config.toml
d_model = 320
head_dim = 64
vocab_size = 3179
activation = "geglu"
norm_place = "pre"
rope_fraction = 1.0
parallel_block = false
init = "orth"
init_std_o = 0.00837
lr_mult_o = 4.0
lr_mult_down = 2.0
lr_head = 0.00453
MLP neurons of a small language model. Each row is named by its layer, matrix (gate and up: input weights; down: output weights) and neuron, and shows model dimensions 16-271. Each number is 500 + 50 x the weight over its row's rms, rounded and kept within 0 to 999. Numbers have three digits each. A neuron's up and down rows have the sign that makes its largest values positive.
Before each neuron's rows, "fires before" lists the tokens most often just after its 100 highest values on Wikipedia text that the model never trained on; "fires on" lists the tokens most often at its 100 highest values on Wikipedia text that the model never trained on.

fires before: ", ", ". ", ".", "ely "
fires on: "ed", "v", "de", "ve", "ber", "e"
L7.gate225:554425558522517503555480468522578515567538462443548437536575506583492544499453542573472500462510591535523490577689483521559555554513439554447478595576453451554517552481465552408538512511470490493421505546455562494495559487517491460604525523453592503546468536469616416508567469492427521476513532613430552510556477458517551557524430428471469460424456551487491466400498548444498614512477519414559461518546436489482569499548519423582491539477493502495437500427552474438443568446564540483495422514533475504502487404527492492432482459581455495396510391522473519573456495545518473480628415492582518508549466521401478497482582425436467474457529497570458448463496534461563474496511511493446498533498460492475526567429513434512473573576464510452485575491475483355482456434528493
L7.up225:570472487410534384460521483534526541458504548457531461458540471513589518433472509450574585425515359513528492553536410548584519529453453462423395553596474492448462437453460452485547488498538464510457479543474481544472537422513510504478356450532486517495535486523507480501500422456434515524490469583500470548521515518484459519593569491516477566483485487429429498449497518470536469555524615441492599502449451461459484529523399450438482520521502472434490537416509496520469492519460475541519548494599503517452439455572543460494463446519437571453567525490425516603644551511461455482491524578524498515562450500566504562447489509498395570370553507527629504426489448521537498471560517474511531518625444441422639423428519568502580595511543468422488524501528562514430471474482576
L7.down225:570548542445535431663524477547441481437521517429488588464593524536534579467563552450400420487490587490568517482445452440518459499552591428521602589468446457498477534432556484480553519452564562551591514437419537432568452541560576442438612577479410543462454481517506500478505535408489450521442539489493489596533524470530582552535548566469440509545443474446482455521519464569526440516523472462529426475452483447516487483466465566520543544480579570525408448543471496501460460549637509427556442561433563513525498485454512519409485494457536542522482503428486494515409444457568522449599559475484562544507488476579561505459559490572515384558490427511463505455526466539503565455497570465474503510478560464494443491492434476477491468413558565452506507480432447579570537513482499

fires before: "um", "fication ", "fied ", "um ", "fi"
fires on: "ali", "ti", "Stadi", "arti"
L10.gate102:474568453473503528445563597463477512649442418468540568478481571491462452446539557481416570489497535501446477514472520459422443463425417484506494501537479559524540584481501512476508480554476549507482456478434444548523481587456493509550549533464434538489540605456550500456659557432570494468525613465434491527440416448453418470499441436462441484429508539544548474521530538504533524530536549506489455516595550513517575531505508486420480556532449472489499560584400524465565467434430497466427542521572499496433526531432483518475494422470503532519531418541425512496453446383544529514544395507471567452529510496624529497556545511538483418473598542430494572576505458463521468565482492468428496503519510539467542473596466618419446415481539436527517483459613542510545476457532497
L10.up102:442554541510520522492503505443474515492452556494432492498546575495441503467399477390426479480519559472464468479451470450593507525536427441461436479490482470478473451456505562523475543556577499547398475440477407490515457483458541559514587483558484507484574490569480503443572538491493498456504638546502505591522471515518518522459485449566530602387457524485522442610500557560500486437511525512457457421423526522438516556637489495441467470505518474458447505493453490505515540452523487428507566558505508468465569424441553540488496588482432507518575512468453471544505524416614480464597532542468552539592497472540435576506420624547538391460453601481489492423448471582527499561571523462534453477535445460505547482613481526532544566422555405480497505416555446468439479564501452
L10.down102:478481417546552480452425519511526494622398436476512538496500574541502410520472559404556503519491541542398528479483561531543542483474445446550516430564414538520489554394478541600550529528560489479474449457512507486511534510465524479598420500597383488541481459379494486426521552493463580499487508519501471583417496418430591504489564516535490474514447437482484567531495540482530495446440589460419489465521554483473503571488583477454568520530489467459425568531469441395507516588476529444485427513421541491449586501418578495474428543517483390400498470516478526482476454401544515428516459509527470462502527486562453594497595522550460491509383512589551541491499561504438504538580501497555485578578456449450492533525577501496506512444429484621607472458490469518529554487450496

fires before: "the "
fires on: "of ", "from ", "in ", ": ", "-", "among "
L9.gate345:492546561492534433468401485522435427571481503474547552465444493487440458483466458532552556406490527423477571468457522514532564574456434502452529556560517569545486556417501508402493597404495487526506501485498433512569528528586540470464550428406435540481452498453547509423483446557550508528438498529472515544533493502524433512577471595570460537468530480591460527513475560426394540488418519498472529428481437489547538539480621554412550496529514505474488446566536485446400481548532458565496429475503488475497452508487503516538529500558523546488520592509499478518568490418439461518469469476589513448523596539434480455434399469497495572519529478460424501520479578432471424541456533520413560497420554509546460370564617377531495409415488544541512551500543573515534411479519472
L9.up345:536480547515461484501467473500545560540601504420485555573518539568438546502489449486565554395503391487541491599535460470451472557541498568485491497527491529509355508499492526498573474588416517551521584509526570464494501464505412509519483460527461392516572501457477486512505558485379480471521474553518431409509530473518515518515436512410507510507520466547555483515542556499400419482534588512541517502456460462530460480486500512544575430536526506528518536437517615460505497462546489563448479636527518555409511441567438480570479477455436509584571479515560457542499574529489445445378492491456475532537609496429502593501458478546419480482508506495531537530456506557416558545639503470551476544444412547481521476538492375539549516384522534600531463593633500435506480490425560
L9.down345:544527476605507563468464499492497487531507502533547566430433468555525444458527499533487445520441595563552491405515534587564592472514521510516506460508367462559523492490570517424477462502528510548508451536597470515565521432489576456480462507514551608483473509519583526564514553581422456591478579505484483533526507533545418459417480464467487524595533444487459534555459529498592474523491346530592545504437536475521529505468541513523509494558446485536566527483517486474486482538502433500505465436518557381492471533580623555532494514533531489493447604465491641502553480481458525491478561525571474453546538525612596437565463476479450391571467644508465532463529541473497435522444515548517500525503514491522555492606459504448515518430493494504568516520492582545553578526464512

fires before: ". ", ".", "., ", ", ", "-"
fires on: "S", "one", "C", "c", "..", "D"
L7.gate324:591457572511502501583594453495563505522382439478467554511533450520528506465525589491472568609503457569435530579494380520432462501558456480539490529533537423412456541500508560481474575528523585464515481436410508480472468449546478544495542404475503426531501472505475512478559492513500520547587477510476588521514472529442502539500505485453407481559497473458538411474524427444410512431498461497544452473544546446470441528493551427495429521463398522434450555472472452450527464534542550536594569569546484515587514482513572516510468554467488509494410508500534472426528517551567545430504458525575516399447512504513572462450424330521592474515413514535433492477539477409559511459491543509537435502497479495484497493484471431485471578484567528485459515403469517445557490428558576
L7.up324:508520523524464532498494527425507517551513542494454493470493402487522511541484455546460518499543592506586574599496513448450468617482522540480507522404581545488398545468420436528443509575547520426470599508419447545554341470560522540507585489555519517537460473448498600456515551477582468458614441433570522387555516538437534499476433502509380448434511491518494508480522471430400504488511498486484443501529388454557481470511527525428579514525503601521560397543535483482347574416559581530483512501473466539517528469347536469514466470539502487551515526522485462472561515631484532463461538477572481476501478426482445427487483487497493539408473438508483455402422524528482569465519517570504391556461460520487481486508452455486504524496473583478545493560524528462460457495441482
L7.down324:570388474471462464617504557521477497578473546516574435504491443496526572560439576584439439440567436393438476395554475484494546521580484485454516570477445502415468528492462543419515421566493557520491476558450525516501445519505476520510538447467442470532528537507482516500468504478493566523449470547547458465575547526481502554539547467507513424519428562505479423486515522509489462442566582463540518479507543511556474495531459530481462443500504433455565529457544506528482437563496551458497464566481448476572534468449504446414508503442497459570573576562532552524673473503460517577471482535527523562525495472467439445467494338470519359588499367460539485495457535452527470541484478502504455510451487524531461516525475512570554570505515597436470442413535548445545517494412581

fires before: ", ", "\n", ".", ". ", "-", ") "
fires on: "o", "a", "res", "el", "de"
L7.gate823:530435489414511510462556467529491504551501511531488596404444512467575533519476513529526482549530536462434425564531473489503508554627476478379403493589488526594409583497460545450542378533451498497571565487683457484464521486512421466577495461573478460474463501501549524468438484495467501405550549537544431421499577512499552504514540511479594477503486498421474458531529416590447497538515472488488345453489488489504410495527453555467534540442505460507594473490475443497549536528480566489600495568581482551526469463492476449479534490515495505544472427421504501443557510492538482554455487526533466529453510443455552489415537508530461530482488406514492519470569487496406521507511463445544474559536549586503573405479465487460416531558555461557510556486373464559381509467533549
L7.up823:524495449477541551437664468491479475464463621503454537506439520541564516482536593552432411474551476419441485675577433576437517533483553447505438564498508519521400567461558533468534527528526510449581503488440434437466471527403489513541449494474551496435507415488467454460540524479540491465566584547438415514500494504470549593503509504505488468514469449440489535479626432498503559547452447432520386489545502487591573504547476522493554471462514480505538502459467525548442504467405567529476490494509473467521568425459545471536459446498399542506663539482500416530455525477519501492566536507496499533514479511490617422495496434392514514515490456499453540501422559495488398532540532475445572531542575441534492497474484510497444486429570440410431548451532535469479506469580570
L7.down823:542547481581541417548457510506486424366457506511615510564520528489412576532418503557431519471462452569444551564555570395473536484534397499579481484437499464518495529456445575509517504472491450469584539509521563509551398501468436548383467564446481500524500477485498506479385498436593529481460480573571450527501526532544508476514501496412587521482477437493472522514470502549555463528573465551489583512570498362589526426461503570532524512560516463555625563482421493508556452539494428474369468488578471527526436550558353575490443441577520459518463524420517489556596552478531505506500446487566530600543484502447458444524529568462480468471478415428509468453487490620489514496449527490535452439507388589475501542451503476487537569454501539507528472525454456451458519437522464

fires before: "as ", "the ", "a ", "his ", "that "
fires on: "well ", "to ", "described ", "ed ", "ing "
L9.gate382:419532486602453458564547564426475431500458502487483482468572461490513572454445503466500573518395444358587495516479518460484519542481420568600517599504523589379462446474451500434492527524491467453507539465420506362437457503437477384475538472442455568437478631522478429523565532505487498524469513490506579468543523531577483499585557538506512548448413507470409492474535503572475545479443511443626434449526498506508534497524520513497512442539532509400541469605479582484521506508516485456489513534558533492511546552486605497589550515523486540434492410572548538484442513463450477531547538490585438569497500519497540502427513469511446523476494480468565515574468495504514576501533565549533450490523548583535379533584516524511449436521522597453468550673401515561440540528494553
L9.up382:503426517497494472465515459550553499411476518511548440507528422613599470479485546426536497517531493487495544464530482540481438472529484540566408467489482533553581448566530492497448542484462492421489506389510446464507516466555552421475519434492557428428480599496476449548560551332492539558453517561590595505537523484517466488522462539474495507468408474449431560470516447524513498527548468524594508460536495455563483508536438501508452524525509537431444481514482597412453566582486466531464469494525486425489608461495518354565410446445444566529495444555523536433500523374486466583444357438482488543523518528521493573564469480493597534477482494411371430571483473468537560485448472553479460546465482579493449553508471491468459501474558605570528533567416540414518484499571471
L9.down382:481463544500395482485506444454496452401456431439526444434461564549532480535512503449547551558493470429538555425448474571480481475450471484589510578524538487461504491493438417459448499610437522622519459483457506478454505458529481532446406491485543561469590600491536567491470465459533464508470499537533517518487521490470396560544531522504554563500424421466519481537574533532607443600450435500616539582349463566521496571481459426514542547446442499459524353511483537467474467539508523506600526460497525493562498549451504427355548578367523519482467458519500444496506421504470534558495566494521415479525499506534466519464545548580463520416515488451506410515462486508496515479419491476428523550461537572471446512495549465513483567515544426471467537556543558438447546502487561

fires before: "that ", "his ", "of ", "to "
fires on: "ed ", "announced ", "ing ", "ated ", "ained "
L10.gate262:410543539452494492606534503529469500391523542502430528525521459540470505581567490503443518549470517397518491568466524504596485454530450513529539504502523464499461589498557490528532503425527556616521514367484611484509539562425482487456589489545500451495465586521529532553462543479475473410488574575472452499484564515529418522468447475561545585470402641469480557470437538433535565461448453504506447507520528468508520440595492466537515553567497440522453538485483480529566485452397427501496473503435493459505546497582480480568542559419407475500482431583478531357549460465464469483513456451484432498483568435488474539488483577486441477537428427510475491619479487491511493558549510465488545529576484515392543423464561435398436531465459563597536534468528510533461425531498508
L10.up262:425436512465501503553569472563471543512504539570482433493479413511461471491456560542456410533416506437500513503531589471582496475482498512547478519513555434497574449482533420500520510460436524526453512441455466441467531551521562526453579515469461473563401598517509448519419542515482491526481511549561574417515455488481510479549363541578510466398474593453564633528467412483501562474521454496488414503485496520384515479592455527524501552507630428509496456486510507560549522481469474471448420558493570512508434501526452489476509528497529414538592542548452397491521493403498526603545508481634512499442494510521628487547497522494525417515509512474527468599462461433416552611563498418495516494554528490422390572494522548468492536482523500552452554605513523544444478487480490
L10.down262:467502556465440642528487444445530501447472473507426488504480419497548428537501450565506537525575492483482546535545466409494500558493520479491483552469441500512481523495565423480544447518494477551579484491447564461451517508471476446452623489499552516546565532515579455506478540546445511377549428547533497514569431547569520480449452535441586573485493514544496480472454513548572476417444433483514445478512442488464478564526607508539428422522459470476492444489468448496533432410528514498499505460517454496580455501578499534543487440388532512520512445442420429515401446570418563467551501373544571518437566504483494494492515507413443564562477481509506515500535520536419463495522489464435450442492440518595499472519627591506529501558502518564506520498560556592468507423405540

fires before: "\n", "\n\n"
fires on: "==", "|---|---|---|", "|---|---|---|---|", "|---|---|---|---|---|"
L4.gate987:506496481573425451483495474471369588528435412446469517520597552547459458571457477494495439568405552515511483547506550516459452488395525448460583491459489509511580485587625495515491473450523485467585548525671545513554501562444467454479431569413564551493483481563493499547507588504514409573520540501419573606574433521463455547433441510509518485488441514488526515461529505497560541554502517471526505459471611458587469494342541512463476568546484502504554387477469448505499457475524482477443506657556508508479491475416494534420447574507439465429583496414507502453455523502490504545569524504534506503420490486519509464442554513515559384449495513541473586521511511506403567534421493610425489529513506498509472568455466507492496427483549476562539613477457449475469542451508471
L4.up987:526479475484485486507534493472566476544431396535583508561610538580509400609528463523509540542574507563455512452589533434489462524514520465541583524523525547380503481551495532540430442498484557439461504478686496530451436527479497508505561622519532518593321550483466540487555535459543444676531498493521534507533514460425514536325515483493488485501539559504558471458510450532552439547490525453550444462419471505528480540534446569474510491524438529508479469498487584496484493416526513533563544562524494512546470501447501544452475528573478449446565504544469433524422478531572410496558460520440492498494477510480514568424428547603486442482473519447538479563504459490454504532457518558541499464435559482538423585514372504446422486529493575449505511484490484486498479496480457
L4.down987:581498511464521557510476519502507507486583513457475626544507540549501465501493535478492568465526514359473449497400616555506444500493590497428527501525505552497438411474481369501482474585462476572493433514449467486536417523450529410540458393457505586502492513404529486482413507521492530441560557557527507530540518541566581524441492525485457598458466458514509519433530521477467589462453558454450509454390492508370480512434478572502515385610552515467572473459541345546499411502546552502459508453527491551487546484485430515475528583573497454526486565593515445526464556511526576465495498444546550575492455528524616494511456505525550467569523550428471539549545637503528456428528533598571498482582482434460570429541544498484532503461486603440543478517551463492608575469431503

fires before: "the ", "a ", "his "
fires on: "of ", "to "
L5.gate303:446557568518482446495536505571520501457577541453529565529515470506521473604523483496511503487494523480586552488527561568501448493473503602468390513492464505528486521506587476544487430553484509545557573495490542592501461562540521474498493488442447466491482510537543520419498434484567477506518608438602486501573567534511462468544577527450555510487458528453455526585505500586503482495436533544525553460571463511640481651450522483407527517551575528584468560509574453536458541479608547532511514494455503552533478492527525395462477502468473490529490508498488529520519456433510444614556503486534571464539437519534473653392479531532499532486526474528453446473437468527517586584529447547468509404545474538561525496527505511535427486412485611496400464546475450476540574473554460
L5.up303:446576532599581544453476540524523402505611509497487516486500480503500498486489527521529538488470513558564564434647482506511405488497471557514426393506435496405541541525558494510496583500503508627431505557589511482526437548582413501487498468424514529456434441495494514489526605556473558497542577612480502496455562544581516432483504499427530547472566487527576544548473518568547518524463596534547611486543486467534517530446455498516553490495523494421413490491521563496479543431496490516446489458468444536534386406505526523455525499439443546487547483559522611483602494378484521589567424499543512448477420488500427448420467491547545467457517421488506610493466495470499549526477510482549601457455508404493448476534509540460471521456506510481459486577516549546468437495454548
L5.down303:508433619470493558466429522519522477442479550498472481496478401550391538498477538524532594434533506492397570522475535574416497502388490507543447604576500512464519480483428548521371447517576559498401470517433484501500494511611469405523457480488499531566534529556539427524534489518462549560431523462534508511477411583522490515504572525541560523533464386434419472488472416598445560476454533483515487530524511509563459493450526527550580493506462584573499511455477510433457508560523367433485487547492470434480379548393546479498483543433565476462460530468525457599500532419517486434500533359557515528449444460504506462477538523579375463577460517609492426518493448506453517497469498525475561505420438550469477557615424476460464469497472540511558478558491484558436458432499517

fires before: "\n", "\n\n"
fires on: "==", "==="
L4.gate1091:447427478493443469413509456456507441550447479531520528651568556490492483559492453603519531493459521596571553508549498435479518475460473469484504582535531482542578462528471452485523469473449448551503427573550451475475522567526420426479426493468631542549433424494593541400469489471489432587556456499510632492409568502432623591425584438492470505493336495489505447469561565536530525501534502521555462438507505518508480527506545551506489461574540542581564504529471542518493391456482521469408499503453514455462436480496523552487481439483422505457494478451526549515498508442413444587482446508453480558479437530426496575461556512518572401575506480431439504515529454500477401587483592496556440476500498522393548549523482467517546452513495511627497520411501489602466503524479527
L4.up1091:590544479560420540468422496471452558516504487457403568573495568496506461535399508470480583528408480483478520487499508449449486447514392438519513516577431540514605514474566498450506458469463485513481478551502490494519570542439449491447489565454405477542568551489506593538463444579586549522448470486625594540415421526467540518467497510510452501483512476486577499466551533528495551522420488356545513443493557439532495447485487485454440513562474552524472462484496548498542487380488514521480510454431451416434478542450584487485428579513453468601492543427446514419393491501401411517539479563545584519542492502506496496519507489567480457465576607486513503571600469498451452552390470613522509539571516595522528456541565548485549557549458537489522491501565498610561521496594515
L4.down1091:488398540530497477536493447446545486469488456423499477537426488566560467438449565499529466515494467388549487497459647542438398414475559483524482493577472512497494478461537511456423451486481543538532467553509468491517412519432457468484460542538502523597491536486562526506485535467477537500598517481495508562533476551477555467476488519421496625482463413500528510502458564419531453516479549486504460536602493591418317550542511599557507471601531521501516516359574514467482541633446491520505523515536547442434437531478441488510474571516559483500525502562482466526497499523482421477603481493563456565565402469527522513534447560430498496500514513536521534442419513515453479495471429469538454518516515458553591387570594534448499498493416472483599420523529526540556535446536499

fires before: "\n", "\n\n"
fires on: "|"
L10.gate613:516471543566412439534514465483466504451471455477521582506490568469429415488525438470524492521542537461390512490474526577502523492476558474556533419586495504596542451517485475512445528515551513452588411529480492446462471481498629531517487480464448453592458515448502502402521507502479505585627533463545582528577545471491561504394429505489493500450478481460542519396532410524546492494503518431550449439505523544549521476462544516471579486553506507519502460504394497490431489499557595469483421569487462508521466453475516530440444541490477557476532534521524397450420503467581565583513509549556509489436399517411539555448544525532562437544448662416540427556518565542550521425496516555476532511463577447525582406454564510436476524524576579502530502518575463491631515465438495
L10.up613:559439532501483578456570419467472477464505539475598543512493544452442533487436465518515472460474508544408484499492500543511478513474538461500531347534454510497522433570501395511539467437478515506585467529421528429479467536462537500520580486459505474540405530444508466471418507532487462566562525542494630465529534487518512557459412535463449573450407446508553505407539501468513497518511538424531511453428494565588503509464557525485498486554559536518472406507473460593507548467571522521463486630475425550548475503386475504477469530545462550486458495481561382439471493450509517487574515519466552510445410528502528486458563520558491421516506554466517460531607547617551492559413354529494540523534633515513548483487565540510530467520584628450526484458576476477620585511439460
L10.down613:511471538469489497421531500507418543561428514467533473503480599431473471486517497443394561449490500431434506497400524545525437478630522499503525472530495486501519550555510481530471481481577548499461502407473506508481391570507396468582511509400520493614535370456483502476394511548450507491512557498412525559486537477554585486470492552426425580439438452392499464480496530515497546438499553492511532380388468507460471479470492532541520451520458532479530500499440522599479504476619520508427547536502429570458537474424521485519542528580520389520475523512539433608470517533500502463520495530566530494396494496502604472474439502485520419442443544532490524575454552568495485522580401530464523510565503461428530452491580554457562520525393469516491481522506554507568531424525408

fires before: "| ", "ed", "t", ".", "c", "Rep"
fires on: "Cal", "7", "Bal", "6", "7 "
L3.gate376:499565491531475557625448494395401476461532502465403519507458490528576414329527531493522557486510495558434480499492562513473541496542472449450452470585507446418575459497441525507573486552480509433574566522551504544475467579499503465486534523443487512467484513542509406486551465506475502453540525553529517573484543485462629422450471459388432519534514540482453516572508503464476496464474548435520573541482403455486528471491506573571576449518483481468543500520453509443507519456562463570553539567448496486377537491506532476528443452426497521460555483461483558429501459521523541538534448453535514443480522476439434512522509461492386418475543521494488465422580505491508536506473548524594525395576490451486383484495486485487549421388447594500510426461425503554633432434540432
L3.up376:449488570549482524442428562499536560579476442541491383477521490526431499461498554492440554505455591410465562460530537515568502459476460416424541500496459514474536607454494531493453599593394494561452425462454517549404588430422494523428462526389564587487469533520440496505585465512568450589416553479496528448477492446484481487566508501556445504461429456462474517452563519508466490503510504456569505423537573498534547528573556426480442473559363500481480483505530440426507513446463397483462539496507432507627490508556528572455502537491524527544473476551474491574520510444509497422434481506490555630450478476456554540533401516445504516470537450496394548519546487447524533564488527509382485510495592523509534543465420487477436496465564549475534476541489531532495491544444452
L3.down376:569525624556420495554497524508414479484599523623426503517471495532511428497564502459429480470424474543535507498578526591504536595451495444461553505614496447458563515489509432538541479493443471474561562547491483407436462482509477544520580498462448491457538473458426480421518467487484555411546381488532515519448515445447565511425430465511477432443541551532462504488562484533470535471439515412484559494503530451605507542525513587564526443485506534465529572529511459445431502477528539542585474539486482568555542463443480560511559479521555538464510413573504525494486573537501486522482526493447533481528545550426462493537471387512462550378552467476439424580591472448521584532475462502546503434540554546575589602426495523462502542534521467413471502548424541525550489480515494

fires before: "\n", "\n\n", ": ", "ed "
fires on: "==", "ed ", "Country", "ission", "stat"
L3.gate1082:536532506450492419431526443501579479528465536461602515471517583531525514499457474533527531495518474477440441548526515459442474491477507498551545495502625535455546487463524497409490335440598539468538434601493468527512483618552483434482489529500546535514526559501485551469436525405443524488472490494556490513475522493468453548464408491514572459468427485447551494530497514527568529560463487458562374420568481490535522526447507559466501503535458501472545484506487521495514480472478488520500504514489649538516463554467419466517435392520522453515523480652469428433427511449580453512518496533556429434564517437403476567411530510516467473532518536482484539464490451513496486481542483486576516367502545518544487457456506589492559433511517369498523426470443492610519515556538568
L3.up1082:572402463554455530526524494489509463480530429509436529475409427493516551428529606505541466517464552450506405441603522469512469457511468495585479508504514461464523493552586498535555466555587591491488527343521515533639488417511557455503532514523453633531541488485493469452427578511519503562460602464535536528562479529492509530494362499392524554316516501468421552538428484459453476502538494434553520466549434641541503527504444464518528547452482516445517515468459453459500563494422466543471529530515540432512523520493496412491472569506554566586470574467485466507409467519535533495524578542539562549503346467458512534507429478494514569590544522434488486521482450485503495436595424496548573570458462464602419448533472483494516525569573536511441542472531527504445522535527436
L3.down1082:519596483494534457493440464515519498467433509515498425567573534531559474644500440510452532523488489492471490580419519574495397435463534448473442468503542436440486512503500503512454491429478488450467455548491557448438574692506531454501374576515518466461460600505551497457560432454450526474512365484435451439521441506538441563454540483518530444633449547455543425448497464438537574494427443525507442530456507427448523553437584533485521477608478491462453384477501601546522492443549458567525498476553504497531450498470425541513448447532477466473486408515555544484540550552526508515498494492490458528548535493519482519420491542443510539455484555509513536525443455538458507498435517517436502400586470547438490465537515480493570493443510473484625445526481535401550498500542523

fires before: "\n", "\n\n", "- ", "=="
fires on: "|", ";", "\n", "*", "career", "; "
L4.gate1234:548439465484564550535495500448467477501530493548530439552598520461501540548513517502524575571437609458560676469438551452523504492501520479476506516491512492636503486527516519411485461511473435468533476447492547502510502493507484538619543527483516461509549497441497531456522586441505397502516517513523458586498541466466476559494580484527431544517450507563483530498507559450526494550551511530548443456534556533532463428577498480534485594476555525522435373460447436519484476557502484473463605571500419552610510480541479480529514553530566468471507560532560478439520495543425608434515509525568513557520419432458519478518434524637449384587407509469423579549508575495429535408528514650447565559417473583471465470451483498489503556490531569411494518444561432467566475508404442
L4.up1234:534475501476505591585469574475556464426490488471534407538575584443539461533530481396484528578492524439541555470473459483493515495490560580447436478502530524523507451519555572461471456476450454505507485447498553545460512482483421512621648562471468437557418537366509581442480490569540372503513504443520437565434512524476507523514650535475497521471436531472527487468497525502505493629556465476542472514489482517571476471503550569563526514505579512497510351478462465467442455488505498485493519487588530551529438487484500466498518541438453485486569511480511495488485495563482478424547547508498486533522420491422504414437469525580342444577454551459448501466563556503447535428512560590405545556425423545476410461327468497485569555505461543442473503445447439533474487465438507
L4.down1234:532441464505488486503459540508423457467465539437504446442560547516578513509487414428525496470520519526474469451598551536519488464436490453520440528502527511569558384370549469546518539572436507463462506399482519443516489513492500477456568453497465477481502521457512514538444492396431477466540565496453380505508568549503539483499515525391404533500487411439467483498482546454460403481497579390558473425414525480554428606543561505536512491505490598600520503454458453455468494461572512426455578467560497558514473500514486572413521499580488466631471522519545546601436451545504503389452470409590551476498454531578568419491491499597557462516448501540425466530458605656485519443481527449454519443487468548442502476646553463456621504520451506571545568422461440534512506475460366

fires before: "= ", "== ", "==", "=== ", "==="
fires on: "\n\n"
L3.gate119:458508459498531445516515558489534553475486479550600498505523492402495502455543526475488427561513509514504522519486608409445486482493534565483525509540588520450534434551468420478437472476445469434458557461543468474488486512486500419539427439587473564443422499518533509469494451529408407552435535495499511612460445466597485466524434492505532513555559543507511438468531518529508506462523509621487455364464530492477488610502475444431388443557480521489541522479523474484499509549468538479479459446500580445498485516504505509487466519470483490381474493488506494583498497514445516426623504506383558444461497449595561514489578504535543381509487414511525471520471471571457482624329553615427520488447508522509432583417463505487458519517466455510507633399428632620562528441471481
L3.up119:485493534549521427473589558461530545439536468467501581481485467434452444505573508436522445523520530445525505502502550541433480471494486570521531357503497474489426486475425481497417519503385448531433483527497434548450564521567505427516493527504602388485501496523511398528525494506448463475530541560521544546492630464514500546598390564489581480476486497534548554576480504555484553535525506505448454518488432528469486530612470471505611492521575507504546578511505523547569499515512535458417530490614432517488503435452491484460541491484377493464452430515480469514409493533400494467561420483514399451480511607520568598457469433430489421513487561491513429460598502540472468500459492562528465574535458513515373461494526514582531425423409482357437350495445514530483404440421478
L3.down119:389469536476496605551509549599474534469541447545497524523479533517516567375517502429495486442491489527552426474571566524452432469480392530545519487445422468390396545585482507497531490452466538492508644505485519478454492550482584618556496451508484540460582496496539450460543535534459486485469459473487519416548508387524529555561476505445417519621513532612459496523481515490489487449494549454518448498470476449463607520503474486521500587454450565500537461560565424610514582483510559562320475470506516488520430455480487605531634518564507498505524503505485543458524479494502492557464498554518481424473476600497461541550534431514546506446493497511499522524530500503562418584587527507481407610472515506436465454490389591523540453467488534548438517469516559489491493484511508

fires before: "the ", "ved ", "them ", "as "
fires on: "of ", "invol", "among ", "served ", "part "
L7.gate949:483533463491548441458536486481485515554511439497548478501451528503486601495430395505538569430512473498503524432521590501431488589472516532461533542550465542535480520502380541387560407486470453468535541517465537464418529569440538522483422445482422541520509472464447513541561564477459435545481572541531508512579616511581423441473537554479531516455532469579512550510441517530479383444498492544531516498419523546574471496579570420569549540427512529494562600508502497481453558525525525550538407515429485470548416545509491485482472654479493423557439554581532416433491478456603574546586526539488519525496443401460505578487521458498320481505492551516500442589404453511497433486512527556486514486486462531521523545488520496469440561504543573546442459547555423435514533571528526
L7.up949:423488539521478523432470551515500517495459608455464509499542455490482502500552429506474519578500525511367482512595517445429488482517593614536484502510493530536487462358527448431415584597539529526484531671541499601542546465607460387511535530474570542491544506476451448528486492518511509462514499524564566534479489470421430564550494460457507551441533399497463517491528496451559566422548531535534463492509504437429360548406507540468490448551575441467475540580545423540505490474515417473515533514510521428528531539544553498572494496519414550542566540520494547583555507488468394428412443501511467441530522519526496577496494461428527462523454525522475465475513429431501592542453548524478544422413605474486396493510530569406586446502415469484540442559473455520499531408569557
L7.down949:513527479523511597448452524533581554583503494564491495509503499456634485486517586444486540486511515504556487498447543505464549561520517539525537480497479465419549405502502553454437483488609501339426452514480519383460504548439537558456491474410570495584540418457529468483377562510452576441527434423560435491535410564462568473523576428529545490654407522539569489525468481556493567508459533495481571567516513644583536566525556498437575517521473543427497420561453582523488470530585416515436550492580487487596387457484452553478511548525454523482495531540507488443495481540504513531450535431517565604481463510465500501485548514560499511515485511527503525386504496472467435484541514532518472479472454537532589383489564533480441566507514454538490529543585402418499517521468481